config.toml
n_layer = 15
norm_eps = 1e-05
init_std_o = 0.0
steps = 11936
MLP neurons of a small language model. Each row is named by its layer, matrix (gate and up: input weights) and neuron, and shows model dimensions 341-436. Each number is 500 + 25 x the weight over its row's rms, rounded and kept within 0 to 999. Numbers have three digits each. A neuron's up and down rows have the sign that makes its largest values positive.
A block is one neuron, or neurons of one layer that tend to fire together. Before each block is what it responds to, as a language model described it from the Wikipedia text at the highest values.

The word "to" introducing an infinitive after passive report or purpose verbs (was said to, intended to, noted to), plus some after modals.
L4.gate434:507459507502492501540487480505518506506507477534509507498483476506511544510463489453456490516518464519474503492465499507512528499510509493552484514506445528520489511426552477499513496417515487479494512495500529507527470481507510502525545458488484513501464531461489534492523478529508451499
L4.up434:477518504481466454500494508463529469492507489466514499530480502494493519511453494489483477514513468520472486494489487497497498489525476511512557532524470495476497516490511523522486514446501494493476486503501467503475450505479517479483540492510495529492492553511526490456504523462481448498
L4.gate633:475505501523511513530462516495521521484492496515511487486497502482510523496512499479457511485456486478547487509527511521497524506497500570525507514503473509513525479454476531505423464504476539507503481536512524504453485468508569470494510442511473492532490521494517516488500482533475438485
L4.up633:471513471483539525468434530513488489549491493502535484536441469458537475467488539494512459540500507504499511524538503512510530544523449467502515530481532530542543464520499464477503525455490553520525504494457503478531492487519519484531495519501509450527515540505472526510450451489514519520
L4.gate801:537481503539505490481488495423501515544505558536512475491502498473516492475514519499495480498482476510458517512505499466509515525516536502529508485494457505502478548535491531507508524504499495484524487525461507472533449491507492497513515437520541513541534498544516517502452500535537474518
L4.up801:500503570500541516531483469529504511509488537501515547469463492491484504539499499461513485491494488525469519494498513474497543476471514456519458467488498492533499485539534449489473529508562455497513500473504505517531463497479504491490477483482517524492527529514529491503516456538477442486
L4.gate945:546506476499483502539465478493533501453511511502506523486516464507523499491455511521560535499485513484518533539464495482510520525497524471516501510527473465507480493484506443514530484453471531564524474506490526541499512522467513462465509513505489515465496439485523499510508490542492479471
L4.up945:497514473453502465506528484511478493513482531524491537516492531471492483473485508484512453491458520494516511484565475476538537506527510499477532506494512551487495462484462480453482472501503524541515453488525521516547478523519501475471515521494514521500511507503476480493477520563485499502

Subject pronouns or nouns opening a clause right before its verb, often after when, as, since, so: they, he, it, the team.
L6.gate38:492516480471538495508475507506553520485527510447485485499508506488501477531532522526495476535477495504527487450469500496515488534536513482503526490451497508553540503519458471480555531442537480464467515484466516480481505504517467537500426502512504498482525488505507491551508523499483478512
L6.up38:506539518504504495496520461479494515502497524544438501480512472441529485440519453487511523547504496500483482507540519469525498539522470474537446510523481509495516450515487422502461490514464516487502477509524564480485516486515447498514527491499507502509475491510474526492516501501512503543
L6.gate758:517527507503542480518511523488472499500524449530491498482513454485486489508507456506507505511505519524476530487485487485482492520484525516535452516501518541536470471515543562504482517515505498452473477524465472449514536515479500524513489538449483502527546518458499506520459482464479531572
L6.up758:493510495494539548501508485527510498481512505475518533492554505519496479505520503505490537518533465482444520478469530510539432461501536508480500518499460465466492530503484469481436433481530526497516499479496497477506519478508487471543509476520499490551478494481515496490520514501498485514

Word-final pieces and separators in templated Wikipedia text: census "living alone", infobox labels like Demonym, headings like "Style of play", and table pipes.
L6.gate342:466481491509528522545443488510502492519456478484513532503463490526500503468494502521485504506526515483503479484518496523493502490537467523490505470493496470495493519542493533453471485549461511505520508518476491498454535477524483475524541528514502523492503463520555467510505535478480465464
L6.up342:491488485569509464498510489526506495452474492465495481490497536514479475523478508504523505465519442466528523454501501476499497470516497512542509500514472524481464477535483485511477480502451498473500485494457493532477537468504464519475486518463436486474476482495527503523481470539486459553
L6.gate699:510509501503483473491502528496521520515501496482517452501530490504487531497521520515488505469525473461469452459478512478492524481497520478474512499497524513485466485508482490554512492531428484483486464572501550522569547488509513460418509516456452512481495521464507500488502475475524442459
L6.up699:484502511501502439494465511501517497490496486479508506529499476504542508465489467555500506479496486497459482498460500495536508480521520449504496482451519534515463533529501515517474502485511490489527516530505530523491481501493525494474480559456487526447500514485511489536444522489493527551

Prepositions introducing a purpose or goal after words like intended, aimed, aim, methods, levy: mostly to, at, of, for.
L6.gate258:529492477494498497566498496490463494496514502515574502497555487492490500524504473507514478520481541479490451513523489503529479514490488470529539506489446472550513477485515540498493459523506499510497477532457477449467456531512499481489456479493442503463535486502533530470499511563505507542
L6.up258:496478528513503453555512505477517455489523509524516563467509510516474490511494471498529512522507519456505467471465512492480491464500466540491559493480515493496493503542506457508501493471507513512460488492484460478486471494501513462532489483493520519522477472464484458473513483437494523514
L6.gate375:476516477521520504522506535464523468512513517513507482516503508532518531482491471510492535530522449481501490464503484479518499533484535522525502471536515469578526477449498505495473501492486512492519484485479517542473527530504480504552510505482553505508519515513519529499511487496504475513
L6.up375:540514505527505469516469486510485484507508470496515514487507462528499543449519510497514487472518524493496528494465478518521515506493497539550489481541507522514477492451495497469500512485464514452496467500519492515483504470494498468524524497516502484501474489530526473458489517466473525478

Line break right after a paragraph's closing period in Wikipedia articles, before a new paragraph or ==Section== heading; weaker on table pipes and list dashes.
L5.gate13:484495478486491457488447479489473480467467499490449497537478479524460498514517495462469517498531492461499470516523477544495543520523464477513493480480492473486490519497504514520503460497505477501494497494505513502474479500494508453513504530495485475433495537492546477512477487521487535519
L5.up13:498490489512497500508437468483485543477458517449455525476495491516520495541476516488497506507511487490492513521513462503527598484527477470516502526518486460496467484498489495490507480483498494499473510533495490432482548498480464493530496551502521485412476504507493475474485523466477513526
L5.gate16:464472498474471507545453507455509509503510501555475496519500498506500525489535516506499467506495491469522506517454480525527489509516490530496476496497468465492509472485527520509513518517481470503478477524468496523466487505520476491494498497507476481501503494485507500495506502518480503481
L5.up16:499509539508511474495469508487499505541483522536546487539502448546489535478475478491517458504496476511507499506489516508469484518467480531516493497490520472539490490512522506510468496484465484527500543500441480506490506482497513493524542509503440510467550527481524483484525517557522493479
L5.gate33:491516482484543489492454467497516480457476483513469476514484507534473497531526534518497495501490492473511515474494513509480547465519467477478493513536529488471487529475502549504479491484527511506498502544495507447479501486470554488484505534516467533492531511501520504536485514529484472506
L5.up33:504481470500553497461458518477510549475458478489484516560523462541477500505482519538491502509521475497500494515505484567522535493528468495494509478493490476480503525504499489520563512488476485541463508536531526468520521482537498485520515505481527505486482533506484522501507489523474485534
L5.gate269:501515462504516527467503499498453515525472481495517504483516484500499464521527494499526512510519507516555493500566510521463510555525478480517500504482515487514463501477516473502532505483480522508528513488502465495483493468494505491511468483556492494474559491461545507484489480455521465524
L5.up269:503514490469520510466443520527493510550488502468481541480488488525489491486494519565553510488457473484478452472544514493529520489543560490552498504474510461507497483531513495473543480482458523494515508540463542494537464490534509462517481493507505528504520526546532471534498470497470493462
L5.gate385:502477484521507485495470489468512540500489510515449518500523493581480542496510514510470460516519519498507505524482467530493572452536502515560480485499533464496481484524495483506439503500471499443490502524470546502499551491524545510521464565475492511484521523459500483471482455500516481523
L5.up385:524511498448476477514488476472483521473494511473443482486499506488512533498515465482528480480508521471525475520485527496463511472520519456568522478469521469529502501502496527496448474476476504465474529486540522478502474487504526484531494522493529499427523498462523521497513537486511529509
L5.gate552:539465512538472515469480491568479456525500474466500452478497519517513559529497533518487488471486490511493519461462516495514552478463486573554475490522514472477485457506498545508474480516512484473500516543497505539489531476503489460536523493483475469572462485479507498470456488503492467472
L5.up552:540498525476492506454433509465508469509523505494457526515535495476481514494506482503492488494486482508502559574525478490560504482525488453513507485519459475511532509534473531520515526502469515529529498537491473467559455497523512475509481481469527456484484503478476509502484572511502481476
L5.gate690:485516501509463491508512465522504475500469475468409488496489505500455538483539473438513472506528449498489496488523485493500550503523505478533510477492531503507500502474466530493483477486485480531513498482479500452477529508526482519511471550481523482503456535505503513500465522496465520494
L5.up690:489523492492521494458487488467521518468443519495505515526514500524472535488490493539511538525535503522502485479475456534517540552483484467548518535467512455511477501518502516500451470519492479563493499522556538466515523525450503517536489513462545508458492506472533506484500508464523525513
L5.gate769:502523508521550504494511506526479485454506485507508512450495487475483470507459499514538500516462499507496482517501474495488493500510516471450440501493523523542445492497508532463509499449503477500499495443509524518501464488472500477555441470512475506473506499511504445436481547527542483508
L5.up769:459521509531479497500509489488505491515502499508520492494469519467466478511443459541527466519518469490512502511519493497470476491523517495497501506468539529521506546513545504472513535499505528471497518491515527487475474498476462502507464504468498511456506499521452466470522524491544521507

Tokens right before a figure in statistics and infoboxes, such as "Population (" before a year, "from" in age ranges, month names, table pipes.
L4.gate345:495520513508486460480504487483498507490512509476495530426550539538519504463541520492479477493531482502564481531493511514541514485504461534539513534510485501527479490479511517516496456533491503469535505487500507489471527493501495459492506522455512524509515457502505475524514491558532465484
L4.up345:460489472493493472524461504439479528483490497492514462491485498511477490493492539512481501486546454447539494519514478473509481486533459504527487503526518478541491505468532476538476486497506530539488509506489525505503514475515471480452471534479500482480473453472528505533482517507525466512
L4.gate380:506486483507513462429533530490457433518470532493538467479474467483507504458500470529496492475501511486472499499496542498483509479530484497470479506487527527524501520465470514473507509477531549542429526515476492548524498509528464499470503515493489472521515494472484516503518486509471507508
L4.up380:507476493522482464517495542472503519509512499533517491488547498479492482510472522523496484545501455476519518474524498534565489495506501478518534490518474504523449517515524447538487496491518518471480482534507525526533486491473491512493481519516516508531457500504527513467489494495502466481
L4.gate443:522489508547485499523518464509543567511486503539504522459545536513547493549526516515473484496476485524541518478513507505496531495515509503503511500485496526461494478497519489498480526497475524478525497486516531539527525494487451518513497509542498522507536530514505460483513489466470426549
L4.up443:506532527521472525497516459540491489525494508533518506517525542483492467528501504492494486507494479483496542491479510509502475478513474484516546528504500509448501435498475505533502525488514498538520533519534487505513502515483562492491481497521461512541498498495512480518514493520470415504
L4.gate501:482541491520483530488480490570487489515495497443507484529483461493468489495472471487493518511510502474482461511481480534465501484463513480477492517500469512513450496536501488505536522491490499463505467468513471503464547507533497517514450521497529531493531450500483535484571480516502479486
L4.up501:514494480484467499484505513524509524466503532500440502481532551495445515507497505464500518523510520520545482494494492518539512465457516491501511537495487523533470498537524564513495479541493522464503484463492460502473531482515519504474473503448524536491537462495540476489552498479485470523

Line breaks right after a paragraph's closing period in Wikipedia articles, before a new paragraph or a ==Career== style heading; also the closing == of such headings.
L6.gate987:517525479465493484492492471496525507498493528463463499504523485507487516511469478473501491541535459449527471517502516534493533528534475494471519569478481458475530482492493499517500528494472507524471451491508481495519524486475475443500509488503499495452549494481507453517482528502476527535
L6.up987:482508505503531474493482551489521493533460466519467545509479503528529489506502521506468520520479492516520496527475495545504540509554466489549471497505485467497491508485451530483504494476495490468530506495438497474485507517521486481535519481494492474485534503487557475512455527528537479471
L6.gate1014:518509531489502516457454508483548458480484499457457517500461484514517499551512497500509529503555504527522492495539514523498537508492442498532524490494505468472487495498490487456515489492489493476508509528520521492473505549484521431516548500449487494473467544511506502506469517503481517538
L6.up1014:506515531488526498458485496508524481481459480506490514498502478486461521503501506478500492517513495491518492453551445519546551528513446483538519504526546499497464474455518519493491470522480483515479476520540517456474507479509479477527499546498505443461498502484481504507525540505479471509

Tokens just before an expected number or value, mostly empty table pipes before vote totals, plus "and"/"of" in census-style ages and percentages.
L5.gate172:489522499498491504509461540478471547533519530503519489452477480477490588479501500506523445471510472484556485437520430526503498505494479513482503465494515528509494477527490501498505504564467461539481509515489520467508467499505505512500465478495481481516492510499497470520497467533512455503
L5.up172:531493473516482479497469437496451494485458498482541533533501483535470492496520500520468480525500495508540484529546538478512495475499499510521496487454490527503509484517525479517450575484455518512459535499498465502496517484522474473507523530515517517509530475491483515519474496481481520487
L5.gate212:425541475530532514505526526423483484474480495515490522505453503497499516480498490499502515544521486500494501471520519525469489544522516455495480460496479513518476487485478483532503507549464498502508526527490505495483475484512511454484477473477518507524507513528541470520509508532528508521
L5.up212:498487493486529503506527505480434478477485512490518517531507503482517472520489475535494466514527459497477550476530485496485522546481500473531438479488505531531502475493531513507486476510489518502474482445491470509535488504511535496538488488489493493489456492483505431563538478531538549542
L5.gate648:520503505488476494550532497510468499501490498508469469460493508502528480548537509524533509535532464510505505494586508481503501488491461534521500519515551469492522547545519477544484505496542527500519478550500490512479524497477502521491484452463508490467520481475532509552484493502532482524
L5.up648:494507511515499545469548529507467486487497527500488465490512470497522499496512485512485503519514473479508442479498485457513488490488498500537485494484495489473448462506513519531495516512492502508520500537506521502462520482519456490478511513516464532512451518483494476533487481506492486477
L5.gate673:480449515460481485521455506523483523499543492498495474516463492508538516498499531516483511509491547497502501479484533487507495445510560508492498524470493463501443473517500543472480527528469501523510519556483539529468458511527515535544493523498486498503530494528465508519477477531524505534
L5.up673:466533471486515460491522515523468501510506515458502486515521508541456510539500532511537509507487490516502567501495514517488467497529519508472492523485524443481511482491486545507486492464510513516490517503507478533476456538480549467523508533449512518513525527515558505454485481528439489478
L5.gate691:482507472506558532531498488502523539511481496498506476467467499447530459516497498514494471490499490468543523485490519540489526501511450504519552534457528541455497486534533461511467500500484462475498446469531516505487527477544456492495501500476463477550476452508515548529525506498528458510
L5.up691:475517513460539465472510501478522511532457500531522459470503517540496531519482510521472476483503486526507534525503492505525472505537546497521467520529541490490496480521479509480520491512473466516483473530536533524495492523478482500496525516493448511501521521476509532520541491525459453503
L5.gate768:468458442539515528497521525518520482504487473511500489500480487491506503465514456467473481472465501521574477473511480496484520479487489498536501522507541504512516486484524469522448501495533493467482467511490485465524514479518526523501513499469525501507525484484522533479524491480479491504
L5.up768:474534493481450540484491491459459504483509525503488466464499524533536457520468523515482508475536517488504533522476514509483515501503472496467503467525515499498477498507504503508525498493516522481494467481506451515515503501507467523473498533535463515463512526523518510449495504494470496512
L5.gate905:531517492510462500451518519511499512506472491471501512467502528491511501504490496481555499509465452518506508487489503524471484496496441516468494514489544468561521514530501524506504565426504489508474482567497506500492507518495483497499501504480489465474530507486488509495503475495504470498
L5.up905:528499498510506504502503408497512477534517488495496531554508500496487474503518501510490531474555514462492480488476513510500495477524480510514486497516487496481491529487461508518499460478480482495520491492456482525513525551540479482435475485474470491490484519448487534509495535495481459516
L5.gate988:524497480548496504533445511500517493469506462508488515559470503487518510503513481441452493467483455530495493513504464494517477481492413529475478522474509489536504475505480494504487492505478498506508471481491517513557509522491579517485510514493492534567527453459493483513535523505496509530
L5.up988:525528505508486478486485497497512499511488527573488496475470491524520496471495467504478473504499525492526531470476507492446493449549472496524526479469512481519474508506535485500494466491480559511489518502502491507491513526544497475448515513520495537463496530464501478502521504491494497476

Generic nouns after "the" that refer back to the article's main subject, such as the film, the album, the game, the parish.
L5.gate150:489512527488487496494463558524516482455506520502496578476515468494491507475508488494489493503506530434500459484531482476526517485490516505476533523498512483520512570470482481515490522507521537530472460464511493526448523478504506498474461494531514505509503485428556509520516494485507494457
L5.up150:469456487506505515531483510494455505506529465504509469504498493476513535496504514488484494534535487513494492521481465512481472524506438524481509531513527517476559493514487507519477483468507550460512481538553490536538511473480515485486480527512518500501525534527492519483508507478496478508
L5.gate261:490532484529514510516528474494454520505524512510523450523478469502521535475489480531528476535478496485548536496438492533521495520478462508462455530520517491488552483511489493488485491482478514506480513496484514534494525481497529490488500521497504476516486500547502475554526485495526525489
L5.up261:568525477491484518480474540512465493535509537517524507482461484469467483501501506514530536531555542489488514459483525464498503489508510497501455506491502503490508493502531509446479495523487485502513483473453456464517500551533497508490461505480498510517487496469537496490510510504473552498
L5.gate447:508487516502550533467501509473535496471443480511501516473503500565506518543471479505527510493496543501466515532466510509477528529455513515479476450488467472457514483508486495503463522524528554549503531537538523515483516492575511496525504478488500545476463447496484477490470550489514512465
L5.up447:534486454500490541487528520483506524503531489515479503502491427503516508514493485512492512497447512527497511459528497512505480447446481444471474514489488468529449491482495526536542504467527477500494488530479514501491482518462511478505491516513492517494504496486541549490493494497505478502
L5.gate591:516517495472474485454499508536511511487509507515500539537484542513515512562488521498525532522524496509509504506502502550490513457516483520539501510488473506483545468522492510490454491463432551498495492487483491485518523448510501446520535500516478497538502447537471481479511488486504485494
L5.up591:519517525500492543485521517489510510485469506484471470493525513490513473474493484565517507491514520547478484544515535500490526502489510496502425509495471502493522507500477533499484513488501493517525466522505437495522491531491471484474492495464484480503489511467532482510480481500488494506
L5.gate710:520490510521476465506506512492460487553489505505453476509527512531488556523501471530464484496520460524492494477475518518456512514526519534551476509489511483480465502460513523522514546495462494492536491505456504458522468522472519529501492501476508514540478497479459490462498479503476521556
L5.up710:488495492476482527512484509463581520514522492456510468531471515454483511528504499464491537507470484484475495449529472503492517517502477495497440480502464510497523520484496530494511501438497533461515527518479524500460501533529497512513481511489520465533520503511448466434504541489492480492
L5.gate743:444491528493497510499524530472517481522482447493523518499521522485491506518512500538539439489538542531517517448502511541520508506484522495517476469464518469490468525451493496485458511467467496466505479548517535507553519489539519480505524505504521488491502497495477510458477486509496498500
L5.up743:466436551483502486446484505511518502470499546509498512483496526497492528486503498523540486491491532504499451504535494479534510528454510526514535477506505498549501479517495507516507494471477503473519541488476507500516501523478539481511484547495484533491567489520490489498495539540497470444
L5.gate749:538479493459526529539492485518527500503509477491560527518475506461487530490497496507511503490519518493471487504514464494503508487486521506513504485556449473469525545502509529493501542499497487460516496482530492527481498475548509490503465501503538489494525501504499496500538490529535514509
L5.up749:462479442543495518473555514494519480513489435516504476480486512471504486551489526452482481466535510509516498464531514504459537495499483515498508474522562458502496496507483481460479525544520497531482509504512510507488497525502492519467486507503513537496464503480484502446491510515557472503
L5.gate910:520493535534450519495501516544466461446469501485472509523506500513525518498483491507511488468517510469495486486500483478481508491490520524492506493474465489531538512429506501510466506493486527528500480519458514508490484516505554479554511516488472439506503480459477499503500506487549503506
L5.up910:465474476517523529516499517490492549534502520482494484518477509521509495507489519521470485493504554527489506529439537497535516512482452518523493553474486465444506491497456488527500478475520524535486480535506497513475484491511513497506457543467471444475521517509519514469511525492546479542

Head nouns naming an already-introduced subject after the/this/both/those, e.g. the series, the game, both sides, those sessions; also table cell pipes.
L4.gate113:529496541484483520488497510523517534527543523525509521495525491503466521523468516508517477521505502453505502499447485503489481485517498494488482495519514497500496527483495484450498513471516478506522542511479520515529503505474535479539465524499478492518517504511491493528513558484509514509
L4.up113:513514483495474509511500479519534499488509533525478518507481504503472517521476510507530493533524469512490510515485476488525519514478455505489454518521462477516499528491543508466492500444521528509503567507521486537532472504474496536511516504475483476511557512514460515528492556484515479518
L4.gate624:500466565532502477461560520519466499518496476494512507528475486470487504501504501478489553499507527522505495484496473524498510505482505491501490481466469495490500532451487501543557482496519502524511487494497501494498482517535495519461498517481488468494442495516470520456511545513525493534
L4.up624:525534488558534487460523556475533519571519508470511530488491461492471518483498507524488467463538519486510483526483515494502534483477507505500529471452506495487528525499449475527514466491504534454486510475485455487485529496544511474489491473475503494542532507524497487477490529490561474529
L4.gate831:514461483515546517488498533482501484559506485503494482494490509514502511473469532501494519444507506538524497497472481476493501515490503495537506486499502477512496487484474539499534476495553492482492526469488570502543489529505560480515517501476470502515530454504503518497456526528508505533
L4.up831:503489527542511472481518503486524501520505512511514485524515484499515486494524527505523487501494484496473498506520484516510502504471492526474494473494503521491510470488463510539532500493486525514530520540482479520472484491502521510515526488505488473503531517493517534514480519508489499483
L4.gate1004:458514498506524539491517532511500496507507494481548491478459534505503492515477510504506472474509480467505514521511465482517524516457478504495500519473496497518515481523503515470466466503518521545552516517497548484488511524507510502464525478448518460507546550501457487483486481517490499523
L4.up1004:521506487517528518501482536504488510515481500480448487513454512535509468477483509519521497549545518514533519496467481476498514484504454543511478492500501516501493486448454469526495526503493574505509489504521504489493515487551516524494480480552518453536514509486483473478512509520498474495

The word "to" right after a noun, especially "the first woman/man/film to" in record-setting claims; also in titles, "X to Y" spans and compounds, plus scattered word pieces and "Ref." headers in tables.
L5.gate108:512528518537496489518548516552562459517498469491533501489549454480512497507485468483507466492452496510479497511532475484537503537554517499490473494527521459518478493519484491504451483515514540479500549547514525522526486507508497436479502512495517478465516487504516492498478474513525506495
L5.up108:466498491505534514528486505508539507514502523497483531496468505481505498512458503572497512458494522501546487507517503463495482488527548493475536520550511446455490527513544469501526510444467518477478504512548508521526528510479513539520542496511497465521493508495502525457549515503494490502
L5.gate302:530457494524539510448486512469485496513524512543494493514510469517476517470497501478496487471520482531496466517534495480474463479510482438505530514503537455570477486520526476467477462521476518492482518518482540467499540500507521453513476476526516484523500521518497540481508475522502473534
L5.up302:513470481513539498493527527470488481510507482496499492511458495502503570471520500477477506451512455454491515502493505558462502476452515488487532520509514530512516483528486483529502522520493491505505523531474528514508555501533492490503523471517498512558472481531510508489474487507497469520
L5.gate376:496445510510471508494496541471455479495463507545527535491462484486498570484538500486497483460489510497482470518491512515483520475468505547511512498436519494533534507487475533508483510491506470501500477504467507493454457523459508491497457464496537509506519493484542482487467488493509491530
L5.up376:485461518531547475520517542500522520530489486545498506514497483479493494488530485529497475504532475531486546528474462520506484489481532510512518552513496512529495477512494497527509486500512526517486514537461504511492505480517515494530516466508496539471501504445526521469485431531529503535
L5.gate478:520524512505512483517467473484498504501479508502482482531463515495508506507508478516515534483504495497474542460457510510461499526486498503477531523509496482457505495487536491531524495523503529513500500493502522496462490441527521464540497522489533484541518513501493492465489481513488504583
L5.up478:505499507509449481484485512486476508503522514458515515480460526468456497480461485465514552520525522504476516511484522507508484450475476495541523505465501535485454504536499510512503463483500498479494493499497462482530499496459449452491508490502505537507562470506515511509453520474462502453
L5.gate778:564509503519524456500518512531481453521460495510475474503504520499509538495515445507503479463534529494459501531512552454512513487533524497475483523473534477519510466540529493487459509474517482463494523509516498465473474514523484502520521455537501516470432523488524484506516515525529482494
L5.up778:518457509528499487511500496505501513481462509510512551512495495494471474496482537537511482519487538511488495541497504520489511540479507477531543477484495481529483497506497497471473508499511458515484435504479488518528482471493459480511490482448477474507465522524514488477513467508563486473
L5.gate875:466539488532510483465488482492476494535470475518463507504494496483521485469477507451483559494521488548509437513509496498486484560512499460512489504493475477515511476547490537489470469461490498487508458478445527579540540484490496488558515496514543503515494504551500510512487503526473447525
L5.up875:472475523542509491502529490519522495468564477505505480494475505506531501486534532504458509529503510486525533475523471516496472489535495476532515522512505464460548465496515487500479482475453487504475464504507488486510485477518508502453475450557559460497464475521505510519501466520490475515
L5.gate927:472507496524506470506494532470487491532540491473518510476502503525515498497485504514526531483543523489494452476499483550502514479498523427455524509501473459531512508497513536513526515460469510484471458540510475488493511498520509509502511498498481478519493548529510484501486508543472473511
L5.up927:466536501496519459516456480487511525487531495489545490530492468512500555435514506487501460520481508483507505494479466467477499502488485489513513510502487519508509516540547508479496480519472496493499480520488536538534495510478500468474512517474529524529508513520475483508457466566476476461
L5.gate929:491504498497501467467488528512496533535492520432532549485492489523514541514516524525489481496513501556515540509514479514468481516462489486527542470477512533516492473513507510494503488494494507495515526486507470512510493513487518479462454467514547483543493457467487503493489472507529477506
L5.up929:537538474542512503507515467518521500506487517520517504492474468469491515495502485514468495486546495512510518514502505542471547526514506491471522466496553501525510478511489467453478469492514496515503525463521530474515468436523510483498489472491482488521460483506520522476485502499499454499

Line-break tokens right after a sentence-final period that closes a paragraph, before a blank line or a new section heading.
L4.gate162:527478501491518486497543490460537518505490501499530489514528507542526521494509518501558550514478514482480521507497472478498473543503447481539494477504483493489563468529539514506525514539482498497478410537473525528510505478459486457482454523517518459521516476474528487497528487495500547505
L4.up162:493499493463527457496488482466553543505513443443540457517536484486513508499505524477524474530513490523463517504544492487502489520452444469468482501491492469492529514544544531493506530494475482481511455530551529498491510498503516495509544491471461461487510513486530515531498543507507452500
L4.gate531:500489517506568492520489524478472468543509482529533488443484521486496571539513481542508455487492502529491528531497538500484466502499526511533530482532455520508503513465523487463538504506468487497472494509544493467502507488506494528533497482515515439518508458503497489475505475517515507520
L4.up531:508502501481569492481501504480497481529522519461520482497490503519490554487511501543502528531511550520496541497524494471481528508479484468511544529543458539522498520452540533477518486527544476493519447521538525516490530463504477507509479514511475465493510521480483527517556489530551501560
L4.gate627:492497485508526525477491505492493509548514521531464488488481535505484501496474493521496513537486506529472490485482477484544503501493491485510482513494485486532505470545513498493552499512532496439447455485510513489468506498497492546535474478512507503516525502469529497538476479493473471484
L4.up627:475516478517521515533514497498509513511500515490472527475536510488549481481503536479540496490503495510496539526466468546537506537507475494499478483486499503492512463500505520542457497486500494508551466491467485492484507500475501520527529504526513479437480497493509487526494488524479544481
L4.gate640:469495487484483461458508509491493504497511551503524497480449490513492457499484491530542500499472517463474493476524475471524505515488452520540465560444473527501456467524503498508514513497518507536527491486523526480448486506507514486443470477511510476504477497540493477536484512466473457492
L4.up640:465467497491557491475481499459488505495488498486463467479496493485462504487468504539524513525482477515465478489500477562487520493515465517515530481466482482461485512465497470532475540488463478486472490518506534447452524497542515511518520463510485532553484530496465509511512529529483511512